{"hidden_size": 192, "vocab_size": 2048, "init_std_down": 0.00266, "weight_decay": 0.47, "decay_fraction": 0.76, "dataset": "wikipedia_en"}
MLP neurons of a small language model. Each row is named by its layer, matrix (up: input weights; down: output weights) and neuron, and shows model dimensions 64-127. Each number is 50 + 10 x the weight over its row's rms, rounded and kept within 0 to 99.
After each neuron's rows, "fires before" lists the tokens most often just after its 100 highest values on Wikipedia text that the model never trained on.

L8.up323:42 45 58 62 51 69 47 51 48 35 43 64 46 61 45 43 51 46 64 46 37 59 72 51 54 51 52 24 39 52 61 53 58 56 52 58 67 75 53 43 60 80 39 40 32 54 54 47 55 46 65 62 46 53 58 54 32 66 43 39 58 58 47 57
L8.down323:36 38 49 50 45 26 55 61 40 47 61 52 70 58 55 42 45 52 46 54 42 51 55 51 55 36 58 54 55 57 51 36 61 47 54 43 51 35 53 44 63 41 51 46 54 62 50 55 50 61 46 43 50 46 57 42 40 43 67 29 64 45 40 49
fires before: "|", "-", "h", "her", " the", "re"

L6.up93:40 54 56 64 58 56 45 37 45 74 47 53 40 58 67 55 57 44 65 56 63 55 46 53 45 50 67 42 33 32 47 42 49 38 53 48 44 47 57 51 61 55 69 47 59 52 39 63 54 39 55 78 28 45 62 61 41 63 42 43 58 48 67 54
L6.down93:41 52 42 26 53 60 60 63 60 65 42 68 63 49 40 47 52 39 46 48 56 32 41 35 56 53 47 33 59 50 68 32 22 42 57 49 61 50 48 58 50 40 56 29 34 58 32 67 44 72 48 74 56 52 41 54 50 40 44 56 56 40 45 62
fires before: "-", "=", "C", ":", " |", "ach"

L10.up118:52 38 30 46 45 39 56 52 54 55 48 50 39 54 43 64 41 52 47 62 54 63 52 47 45 57 61 66 62 39 38 50 48 61 49 41 39 67 57 68 46 73 53 42 66 50 50 49 56 70 50 76 70 28 37 53 62 53 51 30 44 47 54 48
L10.down118:37 45 29 43 40 47 40 55 52 60 67 65 61 61 53 48 62 40 46 51 31 38 60 52 46 46 51 40 58 38 43 42 55 44 42 43 53 45 60 55 55 50 35 35 30 49 53 57 41 54 42 48 43 55 47 65 47 66 46 55 64 60 45 38
fires before: "-"

L9.up619:37 46 62 48 54 62 46 57 49 50 43 61 51 39 68 51 29 52 44 58 43 61 54 57 68 50 47 57 56 52 45 51 37 47 49 59 51 37 58 39 40 40 52 56 42 58 50 36 55 59 80 42 50 33 56 44 30 62 50 43 54 56 61 50
L9.down619:54 47 59 38 35 40 48 59 56 51 41 46 48 38 43 52 47 55 59 53 50 40 78 54 73 25 57 41 56 49 64 44 50 41 43 62 49 44 49 46 58 52 38 54 47 38 54 53 54 44 45 31 46 58 41 52 62 37 43 49 43 50 51 62
fires before: "on", "er", "k", "ge"

L9.up245:38 58 41 48 32 45 64 59 63 45 47 38 40 44 46 47 69 43 46 56 38 48 47 57 41 48 43 51 71 48 28 47 46 32 40 55 61 48 54 72 38 53 54 46 48 41 50 62 45 68 59 60 66 43 48 48 40 50 38 49 45 54 50 52
L9.down245:45 52 33 53 39 48 28 55 51 55 64 66 59 50 46 58 64 55 41 52 43 61 63 59 65 44 41 61 55 47 49 40 51 36 44 51 48 42 49 82 32 28 48 69 41 43 59 57 45 56 49 62 56 55 41 56 53 56 46 59 55 65 47 27
fires before: "ed", "ell", "el", " D", "ze"

L9.up411:69 49 55 48 49 35 60 38 63 51 62 35 48 46 65 55 54 55 46 51 55 56 66 60 57 40 36 68 48 35 25 43 51 41 51 45 45 39 53 55 49 57 33 49 45 56 53 61 54 70 44 56 65 49 57 37 45 51 27 46 43 41 44 50
L9.down411:39 57 45 54 38 62 34 75 51 33 51 84 42 54 47 70 48 52 56 45 37 57 38 48 52 32 66 42 58 40 64 42 32 44 31 46 51 52 49 65 53 25 62 46 36 34 59 63 61 58 34 74 47 45 57 45 53 66 66 43 62 56 48 49
fires before: ".", ":", "a", "5", "3", "4"

L12.up341:47 35 43 39 58 59 48 41 49 43 60 61 34 39 62 49 29 50 56 63 70 53 53 62 54 47 43 45 78 50 51 56 41 48 63 55 53 65 48 49 47 48 39 42 54 35 50 48 45 52 51 48 70 45 52 45 31 41 42 42 49 59 60 38
L12.down341:58 61 38 51 47 57 52 69 61 52 50 42 56 57 52 32 55 44 45 60 39 53 49 37 71 53 41 38 51 64 42 45 38 36 55 38 43 53 20 50 56 45 32 64 57 45 63 53 53 58 50 46 41 66 65 50 49 45 41 57 68 62 56 51
fires before: "er", "5", "ers", "1", "%", "3"

L10.up322:58 39 37 54 49 55 51 67 59 51 28 51 51 52 41 47 50 35 36 69 73 60 69 60 66 43 47 58 58 54 34 65 47 52 58 42 65 44 61 46 47 33 42 75 41 57 64 42 62 68 64 58 50 46 39 48 49 57 39 44 59 47 41 54
L10.down322:48 35 35 47 40 54 51 43 54 59 49 72 42 59 48 56 54 33 58 51 58 51 52 63 42 38 75 65 60 42 52 63 39 35 65 43 45 46 71 55 40 62 52 44 40 46 52 72 41 45 64 41 48 22 42 64 60 44 50 49 43 64 59 51
fires before: "field", "i", "id", "en", "end", "ent"

L8.up372:39 47 43 35 43 50 47 48 54 59 46 58 49 82 62 50 41 48 41 50 51 75 74 60 48 39 51 44 45 61 34 41 46 33 64 54 59 41 70 47 53 51 51 43 55 49 49 53 25 50 66 54 49 49 56 46 61 61 35 21 53 50 34 41
L8.down372:61 44 57 50 52 51 45 50 37 57 50 41 47 45 51 45 53 56 32 56 39 54 39 51 56 53 51 48 64 51 44 47 48 54 65 53 38 59 39 59 44 56 53 64 40 46 58 41 65 64 39 56 56 56 35 45 68 39 51 61 47 47 45 58
fires before: "ation", "er", "ment", "ed", "le", "k"

L4.up339:43 59 39 62 63 55 59 60 61 70 46 66 46 55 66 46 43 48 50 54 59 47 34 59 38 51 81 68 51 43 55 43 58 46 60 39 60 47 58 32 44 49 74 45 57 55 64 45 51 51 58 42 64 51 57 45 57 54 54 50 43 45 35 53
L4.down339:47 55 46 55 54 33 43 49 28 50 49 48 61 37 29 57 55 51 41 54 49 42 65 31 47 57 41 61 58 60 38 63 87 79 50 44 57 39 58 55 50 46 61 58 32 48 53 44 50 46 45 34 53 48 42 57 59 56 61 50 49 58 70 52
fires before: "\n\n", "e", "id", "ir", "ided", "end"